Part of a small language model's weights: rotary positions, 625M tokens.
MLP neurons of a small language model. Each row is named by its layer, matrix (gate and up: input weights) and neuron, and shows model dimensions 480-735. Each number is 128 + 32 x the weight over its row's rms, rounded and kept within 0 to 255. Numbers have three digits each. A neuron's up and down rows have the sign that makes its largest values positive.
Before each neuron's rows, "fires after" lists the tokens most often just before its 100 highest values on Wikipedia text that the model never trained on.

fires after: "|", " |", "-", " No"
L5.gate1411:083090081159159131150134178105142074094126083145112134153160122130149163144114116151095125074125127171171151125102103142134160112087121126128089079164140079159138059137158089086194120164139123165107193142120135114113194129143125107132173173065081129146139126118130130166139122111157131145176165121145100154145107132112126132134095115159147101097215143147162094061150145109147125095140184180096162143123142202139121095045134124168133169156172112153146094183121145086130202128070136147146142147151138131183111138105119038157170131124140120083124115102110116220096163103160134100106146145182112131199090109114102122133079096092133099055124091110181127160081136126130106079127192119147141130166114152163129154139094120126163084124135096083149161151154086132118095097033173
L5.up1411:106112101151116119120154149155096146100123120074166096178127070185091136103117086169118119105146142083156096134123118138162128058111142114104120113145108147091143155125096159089116133181170119124109099146097144074101077115093109067146135131123115122094179124180061089212157149130141156137138110060057164136137144124134160191129170097150163158131139081079118101000174121141093158187146109132089145083113163098121100116091152120135163186118111172113169158138217130143122111194154145112101133143133161138167079102198149165105081102124179094095099157125105145103115052169149110148177179132105158176097086129129126169155110090143132188138150179082131152137178132161124120157130158170082151135046125174173134162126116136111095058096114112118158164131073138093173154160102122

fires after: ".", "\n\n"
L5.gate1115:043084144081112117121123110169165145109138111123103070169120084169163204133170149112171137150103197127160124096123113187136157111106112149116116094110079125134185163105120124061112144066152092085072156125100121188136118126137113200141179173079141119136109130183128098161091101129134135081072123140139126128093139137156087130152145038131159082131161127117082132073095070137125116113103094066145082173121115095128111135147185108171070119103100096130188165094129120143077053132092113166136115173132079104182150144160186177174106169096164156158137134084119109117166164152115161069110118116125140136194150186110105109097146127086102113105136098128073097138151126145166136076157154067146072113146172103079172171169103068113145133136092133101132099106118145152167169090151162
L5.up1115:098099141151107152090148077104042163120098159160069148061193094173116111090172179131134161132087089112108132117095128172114094139125121106108062033135133125128120096085148174078168136140139104075130165122114123124157162238143123063149117125162154186143106121138164091144133146127170095138164104150157168149073048135113101105111153113151080140132152016137151099091157191099174173129140107080094167105086117083153137146072142080083135166109175118115118133080150101166151121168106073161110192148184039149154110125132204149070109085097189144069165142131138151144165122117165084113144133057156132116133131077140083163156095155161190148122091149186102122171147180156123124155115129121122131131111123135085105187129129128147107114156148124110187128116182123104136124157097129

fires after: "-"
L5.gate368:110139149126106103159151117119140114124071105203096165163136160159108090157174062169111156161086140159147090114154168135174121168167095063129106131085122125140058099161120097115136073200116151110133167057155127078177169138177127151080096157125148146112130160156119156070184131196185068197126169168116126173092063134174120075135145091113156125168161097151133138129105157141115166116127110089105136187069130189148135149146139145123150158142155090149144150105090104133111138149143133147193131053119107152151162139150095169125144140091131177074143095103153102144128181133159104138132152131144181150109128186116116076113096090136153103162076108126124112067125082145107108163121058111177103150068116172128069090129093072098166139132100137123131028140117102099107116134159088
L5.up368:105071173131105147165106142157128097160107071167087118148122122113132144125148118115131091101148068134148151157108172148124151144145131150141139070137149112114180117141147126121116134164135203096158151171148114146128134135102157129128168157140131118151131218140205108095088182181164089169170091059144134185180116158128142103184164158118167152152101063129124121089138130145118125091100136137176138142162111168172155110105179121154230183132114119070164118168136139167115067118121118078148128051111165114139127133098133103125100130098109169099084118099175190126099181099113159117144100151147100060097133124162120137098048047140116128148088156082135120127213111101095125094116129096123126123117124132148112120092064109135152117096174151169128026073112164126119124140165171

fires after: "|", "-"
L5.gate1308:174103161138139090129147137150171122091094147097129106160131172190112111169139080080152135126140120185104113165115141157110087057098094124089138134135163166189096124121150061119066099157136168132099198136183083133160120108039158131114110117132152093099144145132100103101149160126090102092120131096161145138126137105097084081120112079087103183076107116139228124164110151146124135100162152120132181156151106123041119144134102103133097098069109141103116096140083149113125092179153150120161137162106153152142112131142128233117140092154138077150067138094085198155143148154158152131109124133161116123143119091156105116109154132112083151031126126103105125065130147115125078169159160153094096111143081086120086082110109105106136129123130142104076098091126090182093100159173098
L5.up1308:063081144112171142166107106120086135128159146110097114138142156169093174217119076097086139118118070157113113198141164162195156092086156152150124116158116183169130136067102092171131150109165064127095125119128178092109158047073130151119140159131102145144122116109112168185101127120148135098095123087151109099110073209148115123086154136151161105169124126104157098104144091153094081120170187149142088139109071078163131183141142149113107161110119136075081137108181178118117162159085103108133192126165142137150103178161101107164046122111101067073144144098118159175187119181136134110111074133105066097097098081090088153145121103062125103109132122068142204137117140083083175093148176249124134187110140094124133138177080049101185091123162120122091146096171118154156056092137159

fires after: "-", "|", " the", " a"
L5.gate390:097181186131122119095174154126097118166102145156092088093140131141084143119056169134105138114119177090111121154118099148124105131112149112129126071108127158137101138126111103178151107101056131088108169111170151171172138137080107119059112133111168114111149086109172105159164125145117102094125174094072103168152128103161119154140112147106143108105133127093096119169100072139069140127161142115180128124147105094060088197085144089164155179086174083138086116170132077075117108124089087116101146085150147182173149117034097093178087087177141080173088116222143137101204119132150118139147125110155165139149098116117120165085161126126084205141150124199182136069141191120106109112157114189162095090112136174127129124124171128109149121119164127122123189127064113169101141139177176
L5.up390:138134131105145204107117109116084166159154101087128126156104138136101108116145154108121173114148130122214136142145102116151067096151192133121186151115117079123131140187100089125132112118087095046163179153155124121106169143110121107080131127136190105118081117094129132166123117163131133146118102160137154193168128101069146107151158115137067134085136116083110069135120099132074019195126179159065133082112112104164124177145142130127111118112116209146122095065158199187130071103135087089092123107119159092090114053142203103103143134148092111161087175105131118129169112071153160153154119097076179130150110143113149131129119115110084103111145126135158150130159103131109079098128129127162110151112120120164129035088120114136112121095087184100109061059129128127139154114131128

fires after: "-", "|", " |"
L5.gate884:138153125163114060120101133150133146119144155124133115102149103093074160128073056177130135111154082159108097122111063149068108049091135118177118094079116085092127127088140117106190159170137116154158142156185151088091164182137193129140101168105095090159112120075077081135135105094143110115098150113043145123096119138108169112105086108115082159100163109111143076152138150135101142110122089124126113114107122144103153122210071077105126177113121146097175171104131142118122154200095128099155135138170072165096124161094064210131137158145144104160174152136130132147159134167157102170121154088210170157135214087114105105147077110134144132108133150137106071127130206077129125163108103218120077110140103129096155136074140117085121120083106063144139178170157136115140148114153085
L5.up884:121132163111158132134120134150124124111112118122113179144037164179137179061092129175098219142149103121172140142193142095152075087123159181121093147157143118096156062174121074127092118060080176130097097157078186142165161084113145166089069120119232102137166155191145126093152160132166105056077149112131095083136168157175124100126127066202109163119154045184153166113096110147093095132104133131102155131107120136114133118147124182147078158099050047129113153092188148160126147127132132132116103171119177144128195120086138140118157142112163132110150096143106075147116124150144121155126170084119101142162149099166076086102149124213115108208111153159137180173117166105141149151112116124183161124112132139133182075155166099105147165131104110068103101144104100160109151140110120

fires after: ".", " (", " ju", " ."
L5.gate1381:102136157154122127122101147148138142208146129185036104114108065069201120101143133200163171183103100117145142172137121145174127099107184134143120080132176103163148092090117073131083071129081131094138156103143120112160132105104150174136147101053117190136079114131118158146180079093127120166132161142159147165098142118147171138133094113139173150133180090126117134152143097168093123144156190072102150089118127165085074125209095093117079163111168133094138170125097118142102073137104134106099069177128122113088157072116131089089070144090115116119127089068141129066116107142131138081114088109102073112165140099158136138129141169143155128146120115188100063139155133134111109178108170114114107110147185110125150089119090102182124135151148099174136148104169133172136147169135067
L5.up1381:107071085140085102148139061121137084113128165114150099115116073162202152103148117134110123130126133113147046093136076096184119091109101096084159126096104168142128147127133132129074112112102168090205103104102065135197089154087096117142123126193109133084134192166143197079148063180173152179126169102149163092109131127070119177124143190120138209175149151111185178143185106084095176120173107119158095176106122089145083117188131159151085101100159127147114171151173122133184063090119111074077169116126121109132077104080146137112204108109130112191147120121168100091157073094156148145067165133126155128136132100077124151131190160138165133140154151142122101103139160171073150112112158137107113156112152155149103126108117096074117128142161061136107163152218089059170099156149092

fires after: "=", "s", " ="
L5.gate1890:167127159078115153153159107123123112103154119116137131135134085088117122139111174167192150146195059164106070171144136132180145153104149115090085140133136183136163160102117173132124109146120188148104127147103167144130123176107144111113147069120118148093095189117130174121147136164203072122097122126143085149119156160098147077076131116181068187099155149105148157143163130135166114079151077135171119140166139139065150158120167100112166135086134113129100116064124147157116109162127132072094106110178150142135154168137143148128164134140119167134109083132126128116194159085120137141118114125093125087091181129118132169131183201112104122076130083090159106130184125106126104080145157094130187111101123089171184110100102111141070091143145121101117051116113078125178122182089174
L5.up1890:112099127162180182116037118169130159146120173118191117183137087128121178148086092203141137159111159122110122155088144135138181124124168054092142160100175148099139171131142120131088098138124153158169123166134114121162168141138122110134162054106129111087089124150140128098102145106122111077174119185123144110134147116150138128088044104122174125136161158145137115119126115088155141085126124194114146082185132161109093099163160108186114168090141077106047075172164114142132145111131087068087166138159141133083114168123165089171148068193141130065131134127115166124131156145093145102060179122121104115136148129114182113148131100095162092111099152150065121142181100135181107112131185080115187098085159109120107100117105160108107133047122140125070128082154160135134117116161138

fires after: "|", " |", "-", " the"
L5.gate1738:111148061113092149185107188121109155055129086131128126114160114134154143105078126089125103111151152140117083182125164113127098150128087195091107136132164144087114151100108096113190142184174193111137091153177150087153201082087184199082137090123207145141137132148138097157125188148144106136087194123118117084147090108124086132073156133140173113135123044164088165089119158052108147090075118117126102179058190108185153097067117106176130126131138113086136130080046100141120131163111177178137099136143142098146134170145159156118103135101124123149148174222144141191123126150085114118151138166144146099155084079117086153139146145148155148174112127090132115163085116106115114132103173152200179160054102162171140099163157171094111099193125179121105166134094106093125143125184154
L5.up1738:111142082062140116170154095142121173136078141142093053164114151169095109077180106078137129148145106092131151169074164135100132117080158149138114135086143112101103112141165132180090196088132129101153127113175115197186188115092077147112125135089134151184132154128112118087151119103147114122128127152112118143106152126088118182171119146122169152174100095106104131129074137090188180108150145177131118115094189108148064109127135066116185112133154199159139102184183137111089182104081093173175148098183091140080133160133172128122166163113120167148056122196134146141134104186145142118099113169158180088093208149145116100160162093150137095148129114149176121105144147128149188147152160128101179109169149093133093091175088088094097095114073174139130153168115126146184176150137143

fires after: " on", " On", "On", ":", "born", " –"
L5.gate2085:114134175166112117127166135138169169149147119080140118137184154120116186095151175099165145137108152068083120127149144081155159176140118092150101150066105126119136167106165183134124107116146172114144060098116153081118076107121164154130127112160144155124113180092095155120124166122142119150060089119112088170188095152185171119146158108090204168146139112097142123166104130174063145072140116157117173158134126068105095123117130075128128085130100110104112149114097148123123149159072139150046137122140101187195092176161155127100103121136135121086126137100086178159113148176091162130169139173136124121113069155090144090098134127085124057131109126134165151103114148110135116093124114103131097109091127129101107125122150115168131063160138077184128172128158090125123084136118203
L5.up2085:117106108132158093074210125134152156095124148138140109093087120113134105103101106167151150156180075089115068128171091083093102145153107139129108109114154142117114144138126218086118111114152164162151111095119102093064111037111118173145136148133112129105177086160106138105120112096126106157184145128161123186169134160126076187108163221142186179136093139101143160131133159085143145114105115134137195114147031135135136172128081135150150136187096155123156105106124134147148095149186117169040160108140158154039154143085096145085128198136169118168068154131089111080156131135186088171221168181141148155109115110129138098143075101128173174143069132139196110122130105148176148149111090158116161108111136083072126068115054170150113119180160101086124125139097118136128119108120117

fires after: ".", ",", " |"
L5.gate1216:127131134079140151136095090141097130183155173117167167147145118131169115107118098132123131106061153103124150126076092134177123077099148140110128125142134100116170098116111170132082103129115114085093087147087063131138120126071141157105090112079078107099110092125190075111129077137138119124166168110153105091134177178126096116177166160136139142153147164113103051093126128100152118112091100112072132071127070065143167171172118171176085135121133153147101135167148173116109173175158130128092213137152138134116128186138136197118134092098079114137075123116160132052104107137158136118179213144148168110089121058062087126084111151131132095188175118156192151144143160111111156201096173107126138106129166140128119153189178112063127175169100061107110145123095109162124134096130092
L5.up1216:094171167087144137148108119134118112077195141120117150165114105110134157141068144114141109083184130090149197141165128146149108144104112152124160166165091141198144130129130128151087123051138108092126106082140168114079146168131146166131150122136150116162091103172085115159116152120103103140174098087143123138125172135120120099111127156164138131131096090086138107093121120160128146146143134123132125150069117144132075113139111128139139164122129122074169098102106175106094147115122135113100115111118125144121120125185185134109172120118151093144098164110131102083095105122138123163124127106126137143127142107152128095136136134129113105135110101235166132198123074141089109206135062087175092135151103159096140058149104147118080159091125177061089162142101108166164122120154149

fires after: "|", "\n", "{"
L5.gate792:121098146130159188139079132111128188196144095154123107112115210139153096143116112135162070125128159165155142103165224119123167167119096198142171136126190121160121129088150111076152065194166119099108124086147138129138098133137115143042146138173079106095130099097153127049125094151155130122085142124102141098125121150161091131133180113186095121164147097162115159138159137139186100127150135131106105122094087150162113067153171107175125128060102177155132084153092148141123121141152161121128091134186125089150127125172179178163075180144147120126084171137109109141122165166157109084130171101177148137130132098131086137076168112090150117186137129162166103174110073064170139091130126109098095148126111083195077150130081062094146123114155147098170129187123097121077166112117174
L5.up792:156117104140146081165084118114113101086174114118133172146159121104170082131102069133121117121133127121076166148159103124197096151167148126087122119122108098107112093050157077105114134115093150100089073121134043116104129134095105108132157145092105197137089159247107082115142170132143217195142105145160154106132129117100106121134147145100157138108161128052137165096147129167109133095073141178120189112170135120085111166181096145197156131115105114110087124131093120184128134076108110118138127128137159130131118145169114147121148159139178124128056120125084138171210102119181088119104151131100109161133101132129142139085117097168151165128155119127098076092144123178114119144127141158125077107131142112142087184107127149142093162123147132087212174149080129097074140114093127

fires after: ",", ")", " a", " Jordan", " an"
L5.gate1746:192127118130161147134078090142176181146199168162179110169128100082177079149132168099149146203092148193154126126137138137155113107153147161085136110161172152139070104069127161080107114106114134134135108141167146093096170089196137149170110144145158099105156212154077191089141132110103176099153132185152158166185125145089153131110135201089099168155109188141141111113138127156146082141157117133196099126090107142123103153122129050095170097099136124215185103089144140132112145133085160091121135115165154158087112111151159123096088122139096104115105116103077208160107134129116126148130157140096094115099093189103183068136105156184109147079183147121155113072198101130135124138155115165186087128127160132180187143076106077090196145137156153078086097144122125158132136122052093
L5.up1746:165157110089119134150089146074111184162105120156127105196156094140117091112158170103110130082129101159086113117142147175137110193174137180083144116121156104187101120126091142105093169075152109205135079112112105169143125130079171125133143080126112061112170082161161139092172119131123111108127074221049160106136120159163103147135140193044129129148143129162131226149165124084095083140179144125142144150124100191083153142124200151118122140154127158142150118119122198075085152116105146152052147122154158109157156113046148087136216120133133105141207128123208130103112157105180201128170113141124113149144156156138138077100114152131092089036140148133086141091178113095142149135089120108160152153104165132122081130104161075211128146130106111173102078115121108104132086100142052

fires after: ":"
L5.gate3:141134135137148143087194140102092109117123101128103098180123168147080168116112145170126164122125081125114171098183155083125098125103152148123151165114144109074150148119131142135065190206106162166207131142139130138089117106146182147119166089154135110142170187077135146128110102178143110121123137150081131137082108088123183124154142151110132056175186099144141189130127098143136169176149141125180167075171149103109096110120090129128144181098144163155102165144104084115173103139103127129179145068177089150113159085074174150140189116181178147131093105153104091103155156160149141122115091133192120139146114142171148128167144131199130156128152129154132091128115191078108095115156167156148154095196106144132102112111072096056130164121134092163086152136085156136158157111142164
L5.up3:114178130104076162073127173135150171084140058060153170137175093120105075092118124141195130129074158148119141153163105131152129128098097093103117084148162128156101096190130129096143137131129106131110149064128101117087172098094153127107145137100065076154203133108110107152115128169081191083107159131139123158087168124130116188132144100127123130106110111135116153189156129096150117084104123141134100176111111163145080128109178159154113140126092087073144097081091130122134127145106133156190087101094139124094079121117155147038164171166118160075067233100187124103132137100161158137103158100129105087123110139160143126140093094131149113122083137145134141128118060118144106127132134166096071127130132094163207123149131112113115113151165162156213179143083098195171150089171115

fires after: "\n", " |", ")"
L5.gate602:164105136118117131144104103130100143131136148152113112177155132136096139121165143108132144065109104094159127171124083066087067050072095168158101109115170156157094149152119065068124111162071113068105112115069153141114108130160120122113143123147132096151094104139133123153172156103120112058155178137111109165076170101085161154171102095117124195121077177162155144140144094138095100097128106195104119139090125131182194099128141123097077161108112146137162216061149200131162131151139111198185169108167125062178117184106123063096091095152200150158108182095123141087166097142184144119110155153170141160118111122183118111155200171143084115106087137106186157170185101104230187182143072125184069133100076184171140155160081158093113143171145107079168133137148148161138158102164112
L5.up602:127182123124090126144116137134174119135132154104095175160105128140085194161119149083117130133182087140101138172115108085126123125172125149213178161127145141152150101154091151124055156150151107026137188051135146134121106080109150176129098142161066131149067134126084123130124191121117175099197114126118096132168164131062031158103123161088069174113128156191119153036146138128069115098135164137153111147150198117085117141182085134128119180141129111103137169129112154123097134112168175073110149143138154103103120086120072095128166079074137142115107099094111166078098160129124146110121115165156176093131097158040155079126085198141142084085143106139101181157147104171120116081141101106169092114155176090090124106108110143164121061110107153117152133148130073145068081069149082

fires after: "=", " =", "s", "on"
L5.gate1839:178101124154112145100096121162169182093084150122132145149129085172181131105139126156131104131118165108113117137109182097102073131123117128133123122157145127122160140146116074115131124157114138160082164142122201039182142158152157203161102157115130135147188147127094158107065094096141085144170084164119082152149154115110080125103134129110116102144080167146172149101113195099113162148113151103191177138140170113093150108121197141113180147131069095100063137063159155119164135092171103108124219119165095138103210185107134110070154103207086090119130102121152130095087088121093131094140078123111121152125152135067147110058149174089117149111121108083133164097162093129163187130111171112100126111104153107144155146123151068161063124124111116070136118092086115116127121170127140
L5.up1839:176117105135150117088147098114116152154091142165151086164120182143184157125113199208123137154163129104141152145138121148162091128134114142183168092134209160176088177145158142078155164118155132121124139179105109164160104184115114115153093117123166034125107186144143118093163182139133102111143100134125063133153150152174117111124097170149118158157114133183093147095075110126158170137126141201109149165136147133108097146124122094143123134117137084113123131063185126139119133070179122126148171067193158125140136170085101167110172132140092143148171125123171124030160125170141141148170116100176126158094134139141152122140159151093135122093101131113069137094122178112139148092155112094134145124137152096117150143085120092131102130177134087141096119091095166103105157101151123

fires after: "-"
L5.gate570:091126083114070145178113078128131026132125175094130165147083111161090151072162092151110152112122213091100151073104154137090100124130097179139105118084041166130116159135103130132082195140139059083160190120137122146131113172129136167133169118168136147174163038061102193163149098150173072135118126106097146082065106102111161116107059148139091125092076124104206112165047115139120056055083100099180130153113163125122150111110115135135161148150097174167133184112093182108123193115169131107173081108111116164148169117160080134097137086139145086125119098071135120103143085126083118094102158145128079147177161084167144135136119130097136113147087142127126119122134139113065112155103089133149126158155125102108157114115112109128111184097142186098119133162142135179131153110170149
L5.up570:114130139128095121133097188104108122142145137147093181116091106118137139129183104113183124144146152151060131083198131107094153136133186151187121071150127084074140091210148122112150077048157112130095146114135078201130134172128190097165141110126157115120117152105090168178121165112109104120203092123165113162210163167106124078123134121140139134097120185103131119124087177102162163094091137136125124110117103054141076132115132129082075092123141100109176059124137142110219115103140162143115141118155112127179097182162132108094072052129179115140101155104060158166058118159148155133100098117100134131133159114147164143158082119114154162102193110107080160127160138126109164107149164176151094106058112144123100147030146119122151137122195064102192138133117122114141139201167157

fires after: "-"
L5.gate449:125096101129106125170099124124145143122123107172118118079154106153098187167086088137136159098140173095191196137089130132078123103131099057121088084140097111127151154142123096078139148151097147168128147100110121115113104178140139122090133127077054113073126111091133100085141139128123071201114106153141142115136081137163043125141108123119163188114155125132141133021162142134087106121084120117088180088161098143112144096123133139119085165097097186079150148136088102122103146063091093147110163139171103098062100148179149144088120160106161134085118113162173140102129115081177127069085180084135128120189099186136143111111208125122085093160136091156110132162192102142173077120064168140167140139112122145099139172073119107108161125160121061141122188029082133122131118149095139
L5.up449:114105162155164146183065163099107120045137107113126151140128097202134131148058131099089125105095118134189122173156123125119158092121090109122106117117107086149073143128097109196157146139185120168065079042090109148128201166118079139110098157191088098124170118153083146080096146129046056134190117132081114210151109136106154068174137159082161198139116107118104157132113084141112079157149101088083114095167109154098159170098098191084156139126136111111131098127114106141152093146102086138137117168105129164140089133123169134087127065169106138145103179108106084107164088123131169150069128118170055060096153123115142148064169116155097076159082106137145148065116171125146136144171062130134129136101121161108133113161170129183089187091130172133067093143089094146142089126132142

fires after: "="
L5.gate879:155178109096131146129142095167125197119051096121150127160071117119106114107125084115172136147133150182115108131131113117193133121125121187147039109171164138052171154109148118140104114200066120154121133143120146077171117083161150184087121103111068134109143120104084144119136112105051154150162114114106144118176069118114133057124131160176130171120108115159150173129155102163130136158158151114132147103129186095110095126136111054174147150140134097102110124093171111090126156182097174154097178069105141219071160164134085188084110128122180150110143087103125180193125081100153140109102155121174141108123165160175054135126145147137158124039067108078135091122076122156097096117131181077160190071139120088148144129132101132036128177139119226101093146109120100100213113171175124
L5.up879:130187118123145161123109165108154124079112094129162220081109122135095153192115135117142185141086166139135125132101082163126182145111144109137126086113129150114156146124148105082109114090095089104164135102169095077110190071147119114209091097123067090104174176106102123129099125108144166126129149153136144105152058129123070152142110124166120188182135160143116149087146147172080140132167139142141154147116112124081117137136138152125144132119105102187145129103148145112182132148136115146143136128160125080107105090102143166169159134139125121141104109138099113132149160164116155190126090133137133165170074131118098129101179095137072080133136126085076112065169136203045133106124135161155158108085109109175150101142092084132135084186119151141097132101084133104119086096176120

fires after: "|", "\n", "°", " |", "6"
L5.gate2426:163115165139127097129170151152166114150096143143095120134195101152078138111125115089139061141059134119154122171148175184110148136139136136144128133178109091174092100097122128132136100123165138077152134143098143165121192130173110159140125126134104129117110109127085141119135104077145092112075131137132096118119091148094124174169090118128051077134140130064115151096035135052070085130119166146145103108107129128125099134148105162137105125171100117169066078186162117130085096140140133137140130069089098146160100106163172124136067121088128134131148159163132185167103112140148090111112172190127131075156120117105056145128099178130150129092078112110118155124098120123167118164151152210117111064153146163214156145103108086151203053139106070092142176124079071096120096116097125
L5.up2426:092122092148116072097142175139114096106041081082162183138145163094156083136113122105093165135137153123179094138129127085110121138091158126102116174137166142108144119084156129121112132087141119102147124125090158116112122090083209122144164145082141089161077087107177147128087148150111169167119064154110085170048109138144101160173095227120149108120189101166130129136179097124137123158223095083133109138086065076122167109131152116160063117163099137141134132116162146147089093118135090075087149155112136133061141135102106123150176083110114161138098088196123136124182142098130119132098130107072143166147119074102145157096123121129097134157124125190175087138115176087107062153136193138134140120149093160115150118113166145104180129091126111105203205192111075135147105127106116

fires after: ",", " |"
L5.gate13:102076109122099161150113111184189113146071166095143129118129177125135136121162079106154117116142106161144105171154131106094154125149122139132088117165113148140091193138138156147135191136110104153107197180153171110182125139191142174130082112098176143138112127140147149121167090095090149130080125139184146154127166109078177148200148118175106118158120141182188110200104161128186132069146099123172186185132093113165149092186139122141168124078107088138113103094143192159169152128100107119180108142098145124159126148124126163108138139132144089117076046108119184171100127199085078082134199122108150103085144098125077162141129109121110082118140088118097098138082078106172148109086120119095110155088113153101117125133142205092100135053095135088100120131113141135103179129107154
L5.up13:134144099101136167170093148115120099172149119082122114121116184183185169123142121205189160165135076123059089173171127149199111161142122172153108159123046083125085088213130124093129130075111110124105149088120080115135105141097131132157093101154127135133079129181130130109146073168123127142113125148168142119134140117122147133149086077129110155130086124108142184074083123138167132112152096087125080155082126109111138255120083138139142119107079101206141093102131063120122200120147147105155088109143097087157166125094101125138130111121096083148174117100115133099166121130115076118108194180095173147147119164123109115121119214133127192127137085085098145130142122147125149114122145142164143100100142095122113151146162115193091151157203095147122157171144140117133117131167109

fires after: ".", " .", " he"
L5.gate1092:121129141142119137195089105143124175137122105115202131172152110174152163148106127079160129101109235092119100145114106102144130130157150172123186109097111124115168136092088100057117102176173127098161108167136088066173158114134130122124123120075155134127117139225152137092123151150113126133103141136118141079166080140134155152145149146117070152128104136148059128148156102119100128103095104067112138086116097097114144110185112133089150174096109122200145180105128141140091120123116131133113122114157115083107125131086099174100181096113174110187161076106110112149139135144066121135121158155146065120163152158156150107167108127109168168181166193131147069061109131142142123170134147104161126101090169157132150111186177120111117089179169126114138123149118181172147134154151123
L5.up1092:094108185125103094130084085064103120102155147212170154122173095147175128093196106193110111123096128150170117133130163169079079099147138170132132097123107075158102136113175115134132156117185115099141115145131104066170160113183099125082089116146148064125067123127141145172140134124105116165144165157140074158129105164113116114135128161174098086140101131081071127151168158084144109152166100156120106074130131138128137091097117157092120128110122133181155181151158144203057174110090200094095153088157121071143138070106105127144163075174095170112135098134161151135088080154152144122149122094158129150159139094100136141195118136121187190099090183141090126119098098182119198145151169190126176099104076150168173125140144092163093154113104140156079173124194131140097114219171085

fires after: "-", "|", " on", " |"
L5.gate2010:185191135193189102145097125139089132099194183107087183138128111099158124116155122148169123149148132115159114106090142139163132119133176132135133170138152140131141130174127124139137120144132069081118164123152164172163154093118145194147120127142123072154146142138122115126151118121124105139104127180128180152105111088123160177084174128133120085115137121163076093180139103208133077155138105085131132150176167114090124128142149161126110097160078157148112156129066103114172100165134125134097091107151151075105168174117124123131114079164160108086127115126140105078143110151182109107109078183142110139110076124176091136146160099114077136146146147105114240073098141119116112152070162132115125186135144130111184152138146125127133129106162122166096158109136096100084129117153101
L5.up2010:118108147190185159120089122152159103186100159044130108177105126163062144149122145124095098114133109148087104050157110135185135077144150091126166093126149091188165078132136112186145181135143114093124113103136102173120156149121105122101132146104089123155144195109103140136139107123146080104153161069115136132167081129112104123132135088148178128148123145155150136120174161078104196141117132147060117178125048144112152121123056164118083147101169116095175123138140098180110168139149170101152068139197108128154117126121169168096109126169153154102151126137118095087160218154155171158079078100145188125117089174144167126108120159181143100135116101144121140196157125142178126193162100148059152145174133164106218153155046116145103056155090119125141142158074077125143151099089097

fires after: "="
L5.gate533:153123107048102101068120161149091124112126127109120187156109092143130129148120119071077103122152124135119106149160111209171132176155089158085155161152100148120083213146152108159163108140170151090150128072089166120135164167137100138086115116130065120144175154156117106075109132188181141125129057186182139113152146181103166045120126121111124094126161172115092088116171122128143180151167132174106121163081137067107098164146113119143150133093158130138108127066099122131077165101099144090169105117164066106123143149105085104114137158129123105150102093182192126118154187061096140167107120085136113089136147106126084167119153124115134130096128077090134101097141152149104149100141135172149176145143111166180116134093103087080141122124168192141152147083091104187157094201114121
L5.up533:148121130117154102102141095116146143087124103110166098137160113109152118163146131105129121129108102136101219147027130079190150146111102140149135139074107134071120104158115147089215082157128122111082123131140148079140192096131134145149119080049140163173134120070140133153151204108170185207104120119187139134147153104136127083116155148162110111124126087109081079130165096145120155149161124102086142154139126114061148134115112139173130120114145146136071156112165118164156097086107156133123107181161111201135198135048139114127169081154147128135126120164108153120097123073134136153147104151145087143148084161154133113117128110105127150131113161200101078114141157135150124176066073137158174125070088180110155065114110154083121115122134101104068163092152095064164126126107097

fires after: "-", "|", " non"
L5.gate1479:127139123100162138114160165154051142061109109100094074135157167145068113104107151132098142135139127118117155166149157095113175115145191147086153107067177134146171116145141082126119130120146120130055071118110132130154099131136153134135114142148108135064108149127144127122148130091121088088138228167151105097053086112141158056151141127119158107190127124105101106104215123131114169161142161134127096078056115146135142143153108118159119122089113118133110131146096097161122130142125144158175105162151099121156134168140105131137126083127049148098069113121099139104149123190127125142145185097135145125135042114128119108098122153151116174103159132077153134081137112092109097099175119106132140148135162108134068129182108163103134053148176065159156173095153160181124161099152124
L5.up1479:125114120122178130152095108095126124144123166135142197127160111113141072098074090119131179130105098128131118134165138179186068119138120084132118108170141130059140111151199123141165117174119188124097155186176118095084090128123139170132156113178144100154073105072152099090152077120094111145139121116170133119155135123089085134108124158140142089051134200084133115153069181103086080071135093078136125143156135057121113178085119161104172149128153166093116128189114166152159154103092107135170141054094094117095174114093156085108149171082057121134172130156178135151164155075125094230145144184104186116153105156102072142123215098131079140147122109071117125164103106168139095155168146128090090138147105095161131093106082138151091126097124061137189136099064086130094125156096112